config = dict(
    num_hidden_layers=14,
    hidden_size=160,
    num_attention_heads=2,
    num_key_value_heads=2,
    head_dim=64,
    intermediate_size=640,
    vocab_size=2048,
    hidden_act='geglu',
    norm='rmsnorm',
    norm_place='pre',
    norm_eps=1e-05,
    positions='rope',
    rope_theta=10000.0,
    rope_fraction=1.0,
    qk_norm=False,
    attn_scale=0.125,
    bias='none',
    tie_word_embeddings=False,
    parallel_block=False,
    init='orth',
    init_std_qkv=0.0374,
    init_std_o=0.0,
    init_std_up=0.0374,
    init_std_down=0.0,
    optimizer='adamw',
    learning_rate=0.00152,
    beta1=0.9,
    beta2=0.98,
    weight_decay=0.057,
    lr_head=0.0043,
    max_grad_norm=2.0,
    warmup_steps=284,
    schedule='wsd',
    decay_fraction=0.743,
    decay_shape='linear',
    final_lr_fraction=0.0,
    batch_tokens=8192,
    max_seq_len=1024,
    doc_mask=True,
    train_tokens=102800000,
    max_steps=12549,
    dataset='wikipedia_en',
)
MLP neurons of a small language model. Each row is named by its layer, matrix (gate and up: input weights; down: output weights) and neuron, and shows model dimensions 0-159. Each number is 128 + 24 x the weight over its row's rms, rounded and kept within 0 to 255. Numbers have three digits each. A neuron's up and down rows have the sign that makes its largest values positive.
After each neuron's rows, "fires in" lists the words (lower case) most often at its 100 highest values on Wikipedia text that the model never trained on.

L10.gate292:121097137120129136132128089069167143140136164140159126103126118148158112126176072129131140122128168116156099095112155063143163166132145164115192109146137137098116140130155134105096139137143134140124114135116195121141147115130127133093109167156112134127120136116156087137140130147097121113122094154143161135113072156126130097097086097137116160114143123136127095186135108152143127099123183151124122079147127126118146146096112177111132131112142127132128137123139124163132111091144107
L10.up292:170177143152111151113121126105146138104132112110155090114114143154133081149107129089165125150128156131109133162178106136132126095132146119150129138132137117079146143099134121122114142163127165142113200164160113126141112101111139139121131158144102100080134135132137160125099134119090169155128165124101116105143148101075102094136131161107136093159111149143087113110123144154121110101162167115126173114138124180166131122118139121141103125072129137123155099114168142121137123106181117
L10.down292:120144134057144114170122105130157166153096137118185147139109099100148134096116051096107147100103124160117134112098133122159126131133161163107129133108139124134111100125143150145114100132091112129136122119094171099122149115159140130122146118180114135123103127131145146115138104104131144124141118072137166111077121107126138131122135079132106149125126183144140120186114112148118074115117168133140151127075130144145185109101153102123119111118176163136128131149122134122135112135139143
fires in: "as", "became", "be", "become"

L10.gate468:113130157147069096108120156144132116105163138104088148146131103159122087109122106145106091117098112104143136120121135177079145165082150121146094129111118132139138105151117124104133153121126114130124121157100123128135129115141150146179136129124128099131114137080133123151154109143116117139123093143122081174125138133163127083125149158158143086190132131122131099084093157125122108159116083175139153156109124163114118110134124101146149123109069132121171099116103158085098103114098128
L10.up468:119118164140098139147166121111111130077100118089120107134119143133131106130163121142108137134136105125119128115095149172100081141136126139134142152093109094133066109136086162102076168096145108121135120094118134136110131139147137113146118132082119095086134100120096122149089157114148102166094124153131147140130135141123139084121117158181100126180150101103130129125140139145099134144155142119137110110108136123130107115103101138151147080139098152100135088119052140128079153081124141
L10.down468:129128115135082135119108120151132131140143118088094133135125097134179140132149122151089093107126140129134124169143140173131121145109128112136092160111146111136101149085121128139138171111102097135107143128179148117131100146097108122118147141116120159129108143136121104160128144162142102093120117144161106119124159150154096144150175223132128110133174159115146122099106153115130093104135123145210107154126087147121102114139076111180149113097126130105107113156114118149131111108109110
fires in: "march", "july", "february", "november", "january"

L3.gate355:120093163122129096098159141124123102106132130139110141128134092125129149161160144124138144114103077116110118134105117104110093096137147142135100144123115097116112162111132070106112118156098161088186164111151125098105108147113123105104073160169116156164161106095168139146146155135121112138117112134146130119148107171123177139157128122174171098105132178119162132108119131137105125131094093113161132126156107126159118136177166173105122123159134155134147161104149122104142109135135102
L3.up355:104108129048125107157152125129151134116157085153107128167166173128112139154132106134156153125086113101083128140172155160164121106153115151144136139129133116060143115146113100154188112102129146147136167149146104105079110094134136153135095067122093144150112157128118125104150146125111122120145135116130153121144121102163139144193141098137142160096133145121126158121138121157131153112135132137100112112080135143150144142115136110118102097140118135132113142134142099112121094160154162
L3.down355:062121141121148119136145186165146127104117137133177090178120137154085138111080169124084121133126106096112153176122067145112136110121119121148126120106091113120095124157138128096117078151139135131106115140123127140144145090143101150124110136116100170146138144111097127131106115153098141095155166113192120150122085162139106136122140124141136175170160136109132166152162125112147148089121122094101123115169148120113127118133106148115144101166120141132129146152114111126119112166121126
fires in: "two", "three", "very"

L10.gate399:134097123131118122103111152140148174140128102134101151137150136110159087110122132146107080120132102135148117117119155120102104152134145149061108104115146168121074122117141147142126112111085154089129131136136160104082118139141113155104156149149141150109136149113165111110109145124142142123111149139125152122157107127149159098137118123126134154184124143149175156189139141159132096124085162176108087175148148112155092140136091123103181119158129109139153150114134132090145100168102109
L10.up399:094151124084122179125132124129103112110151104112094119090111107167106077149136113111127105133082133098133101161144116104142143190116126108141109161117119133093141122141083138117109118159131089161149177121121139131110123139149110153124135130123135136121100116193102169108128129133138142101081144109126116179102104111184126122112091150140122147123130137092128139093164085105064142140109115125110120114122124126122153135175142113131104127108168097157120079170125143119152118138147101
L10.down399:149170144109158116143125122133129124130107109120150176132167151133149135092114136144130089106107142161180150062100141125129113143129135141093123087127099087126162118133132138118120142117143127120139125144163080139141150160112110103094163107126114159127120182100124138160126117148172083147131136130133142092121117113164140169114131102153112160134120148189116142116100142118119159125099101132085119126117134097133140117097084147095149138114083088127145157165092155122091111143190123
fires in: "are", "be", "to", "also", "is", "must"

L10.gate286:167155130152127114123160108141142114139129155110138127134130124115119137121153158121156120149118099142160159068142148131153135144115120132110134092129136136112083153143125126074123090151108112136156140103111167104092146106127103154140116170180110137115139145148147127096106141107069160157084106171140107092139125139124160115101108096112088146153095131107125127154108138103096113159127096163108141123158093125141140154137091147118150173122095105145071140147171141096113117065150120
L10.up286:123175108154082099096127162140110137120131138144146150122116136137183119141134112115163098123119140124155126089135103118084151087111129120160144107114125149151133141130147148144123126139150081129134154129117158097086112148119106134085150131162101126111115123099130125107152108114111140150146122149113108102110118105107121129130098126133128120151105127145153148182142104151108095166114111110093188108074052147144178130118095074184161111113144128137114185125107129148134108097132117
L10.down286:126156150097125124138113169153122095133136121099134155148108122129122119136130028133134130106166157122136120194150212119132134140107131117154106149096123093158108121113129131109140119118092091102159130146139091148173104140123117128127122135076130114163135135119125113132102148137115119136140143131138104133136135150152137133076144150125126092153130157098102146100079149146120088078100175111164103128145131134116099136148139158126144120088152099110158131123115131098108158145127174
fires in: "be", "once", "upon", "now", "never", "after"

L10.gate251:166119122135183189109133123113155104121129127077120125155098105104122107136121081122158102148122096118075137118116139096117181159106143162139113118134136152119133115131122117130136146109104116109100157147122151103118138110134138131137102151120116108086108127134133153131153123098108160100122121094118103133135063131181148083164140133132138102114076163123142144149124153160164080143089162087149116083131102110107115143092120121131116115108114063151094121116155134132099151122124101
L10.up251:138132108155129128111119150119162118127123115141128119104133094146135086123157133132141111130128058150117108107167137126118124140133110150119117108054057130150139142168155123139162109111090110117160121170102136128117144098134102099098137141126079109090148133156139121128140155147100134108093091106140104147126104139114105092142196061136096160169129124174117129133122112133129121092157111111147141106168129111174107100127128167116134148101103133112130134134164159091097146129129141
L10.down251:101153135153122122121164140149110173204119144149099097082091129150152123123129138129134120113129152099127124102104133149140111133138150148161156115082109115090148158152151151075114142122135141084147155135074134158083070130128079149119145132129083140111145110132119102110113108167132120101142091183094127108123123132122155116130123138114091139102154121135093154137128117114081101116132117174129093086141155117108155157128112177129126140150148116141136143144084115093136138143116118
fires in: "was", "is", "western", "russian"

L4.gate392:113152112175140137156145096061109092083142112127150117184138051105140145089144108126107121135144108088117121136119149146113164108122151149177107159120117109159137142134120126160128127121106135143084103122126155145113130150119151119155123150140136130105108100147140151133167112093140115132150159131104107114115131107124141105153145103103174120143144138110171101134140152152091139171117130162123148107144078070041143133106105145134148090097121126120141143134132148134136135126142141
L4.up392:116110131135172126134180124100139130113122122119141125108110164121110176129130112143110130136181091113195132126121121107134156115183129127088147104140109110153108144143107209123099122107119138110122117120126132162131115105128155135120077167147131157086120125130073113140143096108143122168103077148136114080122144127119129138123093109130106116158146148074137127120084127133097117141106136129128129138170149111075142151117109141162159102097107140093144109100116176153162118121122132
L4.down392:126144144179137105127137119103124160111135116106134127096109136112120124136108158134105138147163095125161103113145096109115149129166135145095136107137086124151078126146097146137111159117146153090129162067151123175102149130126125133114116162136135128126116126135104110171141129116147164158129081146133134075151140115124130139121120097094058120152151175080154087130086154110133140109126119121128139209137137130126108153124136126157185102121129141099135110093095156155159153134141130
fires in: "played", "married", "coach", "season", "husband"

L7.gate491:069144144105147127161131151114169113163119118069132125098108139095115120133146116136111081136127131101157097112128168121116119087104134117160152164128160088099125142110136136161109122120121106111132149113100161148099109159149113179126091120155132148133128127105135153076103096126091141145124118122113110123146144149152192117133096115078119099171101128127141127159124151134093103108124140093125120109129092160113144129164068107155154139141154129099107107133157138088138128111141072
L7.up491:145142100126107112061109134166112140126131065134106113138090114148156119109124185085135119135123094149163122129109130100089145143095111118166177097129102134081165147163108127118091125119126138128097152129115168112154102149162071129122128125149118128167082105124120138107118137139138151120157102146107139132103120123090166137131175134148146109149148129129127144162154123131114141148108132099111185152139143082079124155113125157091141117166131127122107142106115141113154093165124121
L7.down491:098163151127133130194091150109178081165138116150185149103134131107135089110143118116113109135146121114140122105132169154139151137155138137128108125109125121130128095132161118130163146158127116128163123117119143135121143127119190143148157158119118161104095151157161119119104103115122093132128115094116115106137113112104142150083098116115148153125108160158207114083102177155161145107142129126145160120105100156152136166143127147155151197123135127156137132107123117122107112094152127
fires in: "be", "soon", "upon", "too", "only"

L4.gate606:118104093141137137134092127097112165140101131118122122131169159135170105129134137124109098128121118124099161133129150137136120116123136141143145141078129110146135185091130152117083131108120160102143093125126133137142103128131136064093130110174145133148107129132132134128121079080164107130140110158143165122107134158102172119084078151136068133080176105121112104117152160111071116125179100106109113150136115148139152154159132161123150136119158116120143090136082157147145119121145140
L4.up606:135125130116131127132132169101164162168120089171130182116139167116153132146130190104119114153149119110179113159132115127130101157132100153127128143142110106109097114100118117093136116089119096127132110131116084189108156097123133110168124116116093092148145104141121102138114119111174115113118106121114178101081127164125099107126148091111129126102118126139104158119140137150161123123153146140099088117127129100129142176135129125090162142106186110152142118083102171106151117098120144
L4.down606:137131137137124149117128104146148139121099152106134100129115133165149150115122155129091107117097150160099139172126142154148128132123133089121145127050140115121124156108113142155118135153119128108131125106157126095161067140130146096096108120133096161125107123106122116118091108110124172103126153115172139119108130112134122145078071156154109141122171071167091131117138144111087109124150149143180158155152133149132174146148158182145119166143169131133088101118134101147146143112163128
fires in: "season", "election", "team", "results", "resulting"

L4.gate554:142138127098075145141162101122152132153136139122131147129103107123130149108100127134132120118111158171121195093133091090107148113119119160136084154147126118108138162117171116114114108158121135114126160140113131120116141095096206167122172159146095054106084173101129093115122160105140121129121116105146162124132148168135166138105132112118151111108116110134127131131144167129063143139124136138136167138129097152121128158100100149111133133108143129147156106121110149093132078125125134
L4.up554:129138134091178111118066095138109125110144122156093114073112159129100102119123119180144126135087151110130168114113142105133151090144162109111156100129163107146159106095108140162147168134138124181121109152109147143106102096126150137114093156128114157179138137108151118137141120116122147133165140131109114141095130140139109130148108129123118109105173092078084138149067128101092135121146141119121141137110088146134136152101106128153141150102110150136178098117161120107138167160144119
L4.down554:135157146099129133098084085143120136124130142157145179157097120121132113116140105148138142150114135137099138133120115131146118104112065132115141145124140094135069111090073122162108071140126127148137137087086154138106127081082101134128116215132107127118154150067160137147132103106145122134169141120147107166144150100138126129131139096087140131135160116145095098111116143120144091104110115168125159149114124151122123125102101140144121158139108125126131156159090115112140136164153140
fires in: "as", "due"

L8.gate435:121130135091164119133130116123180120130095123091119114122131101113135111146147124113101137143127122111149161116114118141126099144131123141150138109150127115117127112121088142222176116119134115117139145133146149079133159115167103149166175100111117118147117121124136085092157118121060122104135106113151129122136073130123145108183111102113088094156101123164147108135127106126109098131173118153137127188129158186147103105107077131135081113127119136153124123099119122116117143109102118
L8.up435:115086107139101098149129135109132105115085155151153111107127120125143163128107158101118125135142183092122146110155142128140141134145136169160134125127141116104162150165118125106129140099141160125143139075141162130087105169146123180102108124071123157112112126121139177129102114144098121116109151151097130149127160152164149107151137138095136213135134171154155163153132105125176148107095126149117135138156128131117124140149110113100145150139107134106112133116121139151112076099110069
L8.down435:145134126093149155108116131097175125142128098077137138122124097092056161113165105112087112177067126152139097131123123124141103158126133138101131115130149123107126108136147166091138147129126151120108137147095101127125163118134122103121139119137117104172137127143111094108124149143140124115125143136166149145172110142106142126165160103119107115130110113127171058128166109072092124132158109139181091144163164150123124098115140143139114125152150127130139133119108157150146185138094151
fires in: "utc", "us", "s", "other", "uk"

L10.gate140:082131133106159131159139136094136166120110134135138152063110107126099089188115130137120123123157103157141121114140151148158100107113144151117140156100146110111131103117111137112118136086104107089175130113093160118146134130169121165076122185138105089148139121139151094058133146122111130149115136130140166122102144141136129084114119082142121156110140129131180109121141139116100155110083155135132120132143126090139116161122136133099130115090098091143077179128127149135121128127156109
L10.up140:101147103134110177120109192150143103133132153154086153102131130161130097135132130103131129110081119106135122131135120087091125125140165167108117145099160182137137175111131135123126127137142102144142148114119155134134082086166139168132167167177094153119129114120101118120137160122133124149122119141118180128137115101113150129102131168137129144106147190139133105181133125116157139132125155140071170176131126129151139129095084099107158145157097106142142100098149119109134125110140143
L10.down140:133164131138135108061124101139142119130151112138145159144145107093120131089106083128117094112121117118148166157130189131133122122133124142109108123102150125109176116118114133159159081159114116111104149137117126118118087141133111092162152114070123136155137138085153156157102131095110066157111106137122120152127135127159147131062102128129125132108124118145141129131097134173125071203137102166129097132157141133099154152113133105155121126103148131125115141139107152146087155112136150
fires in: "are", "be", "is", "were"

L8.gate118:138118128121155119089111109112160186074158133153123127117134089134152097127108118139073133123158153162145137106146136127158118116133133151143151146094161089113130156141107142154112162184130129124155140121091109117126112084138107132128131148148101104102133126139133081117137080109096146111116109120141128156095106162094157117115079128152067101128153143152164133125128145143085084139134103111135083105114164174119134140127148171097160119150134105148131109098142136158105141160165136
L8.up118:078143139126113126098108113105148110132129131138139115106071123102139104131163149122160084108106140149101116134121124153118115130099134149141170137116086106130124158121130128170106118130130138100157152172090129102100118124147091143095133102118133105122102055150123117119126092167103159151105125136162130152093131117151145119131139134137148154115207140166160168148123104106152107160126086149122137106121140162115119150115097108103147159106139109151111081120171149080118160150093111
L8.down118:116118123124118092110132109159140129133151172078106170109143107127104115144139054124117119161138113136138147108142149082118143109157100152138128118117119106094128145123115100112090155149069113132119081133129154081131140122109174098075136118143116088107156081139051153122128140132099090120109077124154153166118104135119143112095155129166117125127073133134111144142125090132154079170124161115132148094125118157124126136109139097125127101140125130126150119143156129109128109109114129
fires in: "be", "was", "also", "is"

L9.gate481:152164157112133109111095149097151149126057102132144112110126116118097098155096105136117090142137056148124161137107112104122136118171175107134092124095134135115119182092118172142143147150126102151115103170130111138144115098130134106129107167142128153144124118150139122145151137105127140126095095124087132107079157100133147096084119103144126127148129137141156105100089123160096132100142108140134130147161134112127129134127104169107130192077111112154170142141116131148125101104152137
L9.up481:090160178114124115120125114122116111174154124120120103107119127169142133125131136113136119127122114085132141169146082158193135134157145130167115114128066141116138142071137110158152107131111103118121093097162140142073079140134106118099111109102168095111158136137106136174150106070085153114178137125075151143134117118135110121124129141123081120134155127139115112139088130135104090110133077154120142174124143137158171112122114114108129134122161140136132134135105137121132131112152151
L9.down481:140154112111095143121140153113114167143112129137136135125122155156127094086135080100128099132111141133141164196173126129056097102158120102136152147168133111163102147116140137112135121128140121132118119110096105172133092106103142107114087110126152122158096131107115122154091118147141133095131132138157132121103089133187095168078158150138136124125123123137132153117146112112131119144115152095123109179115145139140157148147104091185151101118115085125091131162154130181132115137108111
fires in: "season", "team", "cup", "match", "games", "matches"

L6.gate272:085105117138159128137141116117176133105134079068084136118112138104194101152136112148121137165132106143130112110161141096046116153103131122156142149119154135117101130180138110098096133121141141102125148082131163122136144123120098110112129081196139096124103098135109132116112091139112134185123105141134145119179157137083144136123094121165116137149124107119146095164145121151105113097130135125143139141149149118134152125143117152152119101139157106088130100143149118111110125131135110
L6.up272:140130154117152145143140102138100102107145110120116134095138124058088104079093092091127134116113148106096180126113136141113159118131125125131125173116147138140152121141128097126125175133152125076160125140081108133100121060145107123119107170145066100094118107155159184127140102136140142118164131144146139114101110140113135116117117122141120145116166138093119120122145144144118130123129157102153105125128081135144142122082130151130151182093127100121147144102114088144137080126113091
L6.down272:130124085135159103101135163113141156131137132136142133177110151157108121140128033140109124130133122185119090135099091105163142129138165141139138089128136098124110120157133156117126132122108120175134119079135121134118098155123155161133137124154125118135168177135107109121093096109098110138139153095076119145133120137119158114115144149108133115120128108139159114118129121151116123134130099078100154140106131138105163129161121046125161131171120171109135065134115126133129148144124156
fires in: "as", "in", "through"

L4.gate34:158120158127141126135163129107172103100160151116133068157076100128116128088123102127148113092134149130144137112082125099113175139126138125139113145136111118130124191115129107134070128114119141124117131109044132075097141074143129155137118100121147120128122097097115130100155111131128146133123137089131147133127101150168128129091120105096113138097137112134164110165095110116103107145080138115137150063138125110085121141168121121128167116096139139136133094093135107108121130108131129
L4.up34:170103157129144130126146133127169094145152140124136106125096114117103135087125039124136120133148159123141137114110150087145170146166126121131128114135089083145124154147147106108106127090097158128126087112072126088091148119093106127134086131100128141134148129117088143141126115148124138145110132087147125127109117151160118158053142098094111125118116116099137130134118083131111105143120182115125077081115162126136116103193133122148140106104129139133116107135116135119145130150094133
L4.down34:141108127134135124148124113159132130144116107132118167123138132122164149134130010125093147180158165120121138128171142139171083127137116119108133103122150164114133098149150130104147145087113128156141106145143098156140105123061141122087112123135104102131169132137127166173132140171120119121138116112142111107133154108103103121106128090159112132139125118102111138097143111143150138139167150154129072211128142112167132116142145112121114127165121139137130148145110135119145143153133123
fires in: "who", "also", "whom"

L10.gate304:165131146154126134134145106108152205106148111137115125151119121099189097164147118156102169152136121124129156100115123109141177109112143100120129117108121086126132154128137118123118157122142097095103156142140142113114179132139097124136131145118122121130090147108140147095117123102101136163089099095093182089123120147159136091127086075116177153122124124131111117169084132185130099133105149122138132132100135107143115114124138132067158135111135142175149117124153103135142081130125139
L10.up304:149114166155163134100191114126132145108129126142119103137141116139128188108103141141097103112123127133099136105093088074142120090117161143126125147130115149112165143150161131152136170117101103124106092156128159154084120127077102152101152132088101136094123154075156136118129114119143156140128097177108119150140124137137164106125096090142090154161115133118088177160122105127117139118172130123131174097113118120111109087119146116159128116135138132103123110147140149143068134108136140
L10.down304:096165140117105152114094133110156110131141106118149136149154102117142128129109122071139071090124137139136139168187154149140132107111143133124157108111121107188112187139103125146145143159116111106102134136142185143174144106078115148135096124120094136108143131111097109146136124130079104122126117093148133169122115136113117161137143192137132148165158146134150140129153118144155083127132125133159130151103123147122154117129135088128126098097138114139142106052130143079135124104139151
fires in: "as"

L3.gate386:130224130148160161127115146157161125134111141145136080130173114156092133111137095123104102136097136133118079145141112130119112152134102111212158132135086110115111164102136153139146134089130143136160138146103140123121080102114120168108103116107117094136115137140132103154126142121120090159140133084126128168139139167137145147146100124147127170116157125142115104108144137126092155126141092144155109097093148110137144114117155155126090153126126129141091079148118143110116088115126102
L3.up386:157125104063125106127152072166118171125134140112180120123109105121179131139120125156074114125107100102156136137154151122153134107122158152112147081103157100124146093118145110140110136110125123112106095174135129120113125124126161127129110115099152127169138162104177137111075143125110154081128161092176143150148127105093126102145141126103111138101129119106097143120119091125122126112075133115138156121133124089116118122120141121122096099142129077064135103147140114102172115136142120
L3.down386:159134136090153165117100140145147157129146097118128101101121119143106135126161086139119104149168183123137133089146164078190125126120166102123128134119140194133156140146116119137126120129113139106095117144082138144154163123148147111143080145134102145134137100124081080116138110121131089150156138147148089121114116106130159141109116114129125151131132097137131170107155118110106068145161150095161139139162077127132091130106164106156134131143115130088131105142112108094146137160146164
fires in: "from"

L4.gate344:130131145140114131146153146126109148130131174067140146163101132144135105175135080145142125112120132110133093136085104107129136116115100145140125108105135091151132165140105145091129136114107118117098141095095118147155105157136123109079112108112080117145121121090087154135130137138125104150112083149164122150149107166115150145091120169137101128142111154148093142098097130126057092162152111142124088071108128115131144139181142101152102079109140104086154115157118125144139116129117140
L4.up344:152127178174122117129129119116128164167084153133126121091127147139118143133139143133133129078071126170127142134137112144112130133147102133150162115127124075130125179124109142161126102145120141118138118115082128165123139064104110103149150116126135131107104143149097115138134176125102127127119147167110139138107101148141174134137127106168101109162154121147126137094139150146108102136151173120134108040114127152158084123113122168130139127077147127133093109120076129129109167107104136
L4.down344:093137129123116151122122163133111142110117145115125151149123122126134096133116205125143125169147124080122104133144144120127118139119111127134151140110128164107129071093154112135114136105110075122127121142183110121129086141102133130129111134133115099132120117115123168151099105113144138163121140106137101144163140110120101150128124121113124141103121115141114116121114085105123145132103122154100154253121129130118196128153144104151114123191123115141141144113180086143160107151157124
fires in: "his", "charles", "kingdom", "minister", "museum", "text"

L8.gate427:169130140186157132152139155126107172083118178123147068141160114108118119092124146127149079124138121156112141125095132146057106130115125159134152097147138124145102153117134110160105097121121145106119155135132188096124164083134094116098148116129165109134135153102151118084125121172110166105112115146140144176163105119110149128163116097113111095139136135151128143127114098142118072102150146143119111144101104136105126150142130126103125119105141160150142130081147127100097130100142117
L8.up427:108110158122158094140140133151121087097123125123119113122140109134136137107121089125114135148172158146148126111129129086110157092110078118137101136124140131146131116124158103133127108096160150143077148093107134105112140152143155120059110145083100163084097112097119117110185145124143140153115104079122119124112137157165156137138145103124102113153088145135100169101121118115116115128144146135131134098081126118108140100121128099129110118137133166082052149102094146170086112108139140
L8.down427:113108118084155113137077172079124101147083111076123136103125128118154136157118168156110174123126138104146080090141139147122111133121159112144128135100137117139134135147150176163146175125114123109144169149146124112138118087145127179117135144087100128142106109116130124090128087073126106148095135124115113100157098078136118147151115162120102153129139121134095119143120142094129176114116122119187107123152114120135168158121097125106128138090156098101088111141114125146115148104149143
fires in: "on", "during", "for", "by", "one", "after"

L3.gate439:165131170157116133151159131101165080159125139136130153097121155145135112121060141143100117124134139147115157108137129139102131138120100131157088143158137137090146126119158116131115113129146145157110177146064127136090113107112091112135128101168178140141114114119111158158138130153121176146132133123089189127113102097185152126127099121126084134152104129152104094173127144104149136124168100145158113137106151152128134114137092138151095154116121147108109087074144129129121145112109116
L3.up439:109109166136125137145135103114142142144212150084096127176116091129123116145125127128141091145121109129116134136141145169125138139091151137159145093156115132087133141092162067145163153108133126102110131142130143163120118106084169161136075127126108138147103140127074156121106122109085150164118113109118150166149127112094120115137153110127111104118131122142133117113118139137154140129150152123120099132055145097087104121098167150121154151102155130113159111148094091136105129105158120
L3.down439:134130122119103112116157115103170105111137123148098106177119130129125144149147121091121144138104139120106162066082146117107118079127076117118113101159126122131152142087142144180140105136104183075161145120123099142101090137135111103108111137169111136109150158135109139141139161139109141097120100141116093158133159111116116113169177110115117139097158102116097113136092175133102154113154126134151124129111167127151100153126175119123137141180127132114115159187109115140129109158141144
fires in: "grob", "ribbon", "bob", "time", "hebbian"

L7.gate340:085134168128106062112129157127119133116130121138159093112105080148131165144171131119105109115129136105153117114120149144088129101139151152182144130139123121132094132126153078174137127157145164114110146108131169140090131137155089128141117139106100101117124147076116146102174127110140156110106117129074152140127127133120181108125085127099114131108124112102105146116169127158128098140103106117188092118113120120102179137100119130108124143089124091138156148129103114126130143128185142
L7.up340:165125076134139105121148143102119144122142134116166136165137132134194189083133135118138145104111127141145159156111089095117146121164139105111124058128126096131156151154111139150123120123156138104152158114109115135089120077115115155073160138130116162126113150107151159113123114085149114142134156143157092148130128133091122120102130103139122132119151172103112121124103111074159132172119144138141105131112145119120129114158069097120121098163141121100150111140162123117118111172132168
L7.down340:117126115122128075122159147138133127148138112116094170180149134135140106166121121110135144136141132128160169077102144131121168099072123153130106109184125091123159128146132157125119150136149075111127146138098164135104172137128157148115157135117117131145141137122153159143120133134164132130077128128125095122144133096143131169125104095123098132125123122099143139135162138131111110118131132171173151164141051115132156099147102111159164130088104138145127090112075114113134088087107112
fires in: "she", "on", "from", "he", "after", "following"

L4.gate469:129162111089102106145130109135126157128124128133129096140115094107096138136148145079159116137157107118123106109107122106112150120112168131203149148088102101124158128120131126138151120098112144093129115129112132130106116085138124172123124130104150148118076155077089142111186096135107136162109126111100138126133135096113121125161170108053121146175113143104113157141115124125130124100117153137128104132069097110101132145118122133156143162103148148082141138104129185106118131110154095
L4.up469:130152145050067122117096208107113114096153125142172175147107119115098133102086124150156128126117145098114117162142150098106130145146101111106144115136137155132145093165140145118113153083145155133122119106139122104120100126138129113079098182147107133160129141125133165141139138117136100140104165122167150080126112119112168161143162152091136116161130140111117134147150079097115144120103128125107125121124135079156158109127153120142124111122108133161134122094106132136139130083119127
L4.down469:127155135071132136131085198108110126086119138139161188131105128135117116119135117165127145111103128119097131180147157112118134147127120079110137095165158142127113114154124123096109142111133114150131109113114113106149130170125139107115128140167114131157151125185145083135139128156156091085118146119140119099133092135137162181121142167102144126151144098119163121154144062090138157128162106132130151103186143093148154113166146106105137131101126151133131107118111106104140142135119108
fires in: "on", "this", "only", "short", "one"

L6.gate20:093143135163108106111132172110114121106121145083087143133135128133187102137152151147149103128135138136122144092096139163073124151115158167149147130108117127146138120095138110105132159120158097134128133135131122098109137121140114096121161108092120124114066108120111124142131116106132106153099132149128118138132128141133048125139140075074163098163148121155152106114130187133126080131135102135095132134136121084126158154141149102141115082120105107148163135114127092120150090116148077
L6.up20:136164121109107138129122165099124096139085117116115159132136146123134142132148142133124112144090161117082123120119178167128133123164145109136176123136120139120124152102114144120157172133151122138131146125123120091133115125138132151123157121097136119115098143129106148163104145101127110194078107152106118097096131140136077166128147119095130099191149115153125159098102136159166110124123131131138107114107158115163159095115084093190103091086155090136134141151104097148148158119089102
L6.down20:137119115069149126127085134160119145127119097165160142128100140108118121107133164111144113154141125120123080173144133133121140116147065147116175130142116098128103085137132155129132125126082145146129137131160082083146082176114165128119089161137078075168155108131108163125085163141119142160144170111138123096119115127112128147136142140110143109112117162119133165123113128114098139117104136168126119159137138113124118089154091111173121141141137130157159134146068140161106136131118123
fires in: "may", "june", "march", "april", "november", "february"

L4.gate88:150134106137101115142119152128131136124149148156133095092168148136137121117117131112117148141161092149165133149083167164101116144128119129140112095097114130148127156131089100156156135132129132136121119138096090193165131096155132122096160166142137141111092085112175147163121131116132122134124086140168167109104170169122116120148135155115084140126149147118144110138160105132160154118139141097157097164140145085144107128128092157140136108066125113157159178115092107136111114122171103
L4.up88:133144115142094091120133178130080127113133129144151123111158181185155135120123145130114107153172123144135130145113162169088143125121149115127132113094102134121135141155117113115141121107094165147092125144118103147163091122112139159120129120161126172103082093094130172149117118103159137130105129161137128130113181150119087161121167138116111145135129102147108150115159103131116145086102153147151078148141157110141131138100088156181076126120146129124145136159116150167092151118157151
L4.down88:110140148134136123125184121141089129129110131096148125102081149149164137132125140103137096130107202096108118144160099177123107121120107129114150148144132128083154123154150138132114149117134130154100115121174127077098115174100109136156082087103131126133137099121068129112110101125154095134170127135091116126123104131153146163124117137124189135115103066165117152113122159105108125142121126147134141159126141165118128161126132107141110103173119128109090125127189135127127138125092133
fires in: "november", "first", "december", "july", "march", "september"

L3.gate237:175103144115126162105111148101114102077140181088090102134150096120141146097101125154162159128137136139152082147127160101113119138169144168130130088114109112117140100116099131070117151157130163150135117163153129148073143145108128131079186127143131123063099097111102117128146133095133132130142152091135133116170155119155109110134164127142103134100092145121125125122158104148138107114102116123152137140124098117143136142126120061122136135153111110117128192136109151122122135126127128
L3.up237:112111140118119137154136118137155103124175070111131119092123141121146154114165149118128157101126117157150122143154129099140120133111099130125122080121134104128143123111109127122110138145131157115136142125125146143122139151110071151117164136108146117139124165119120149184114146109219152086092140114122093091112163143124138124152078146116116081066157129092145194102122088113078125115163101102149076131117156150120115116118131134154131133140160120128119126135114112109163104155156110
L3.down237:121078117124139122119106157149136136099136106140164122141145121091195143158172108138097151134166099148159127155148130106117120131157128153142105144106125111104132114132120128092144109076158118168155139165124161109149107130103122117139149140062112130094140084093164134147106177128134146154151109087149129160118129136167134123144123094115120107095113130095133134183132143114134154127095169134116134155164115141124118117081116145175163128134130120158131120097166113077086149137103120
fires in: "is", "world", "only", "years"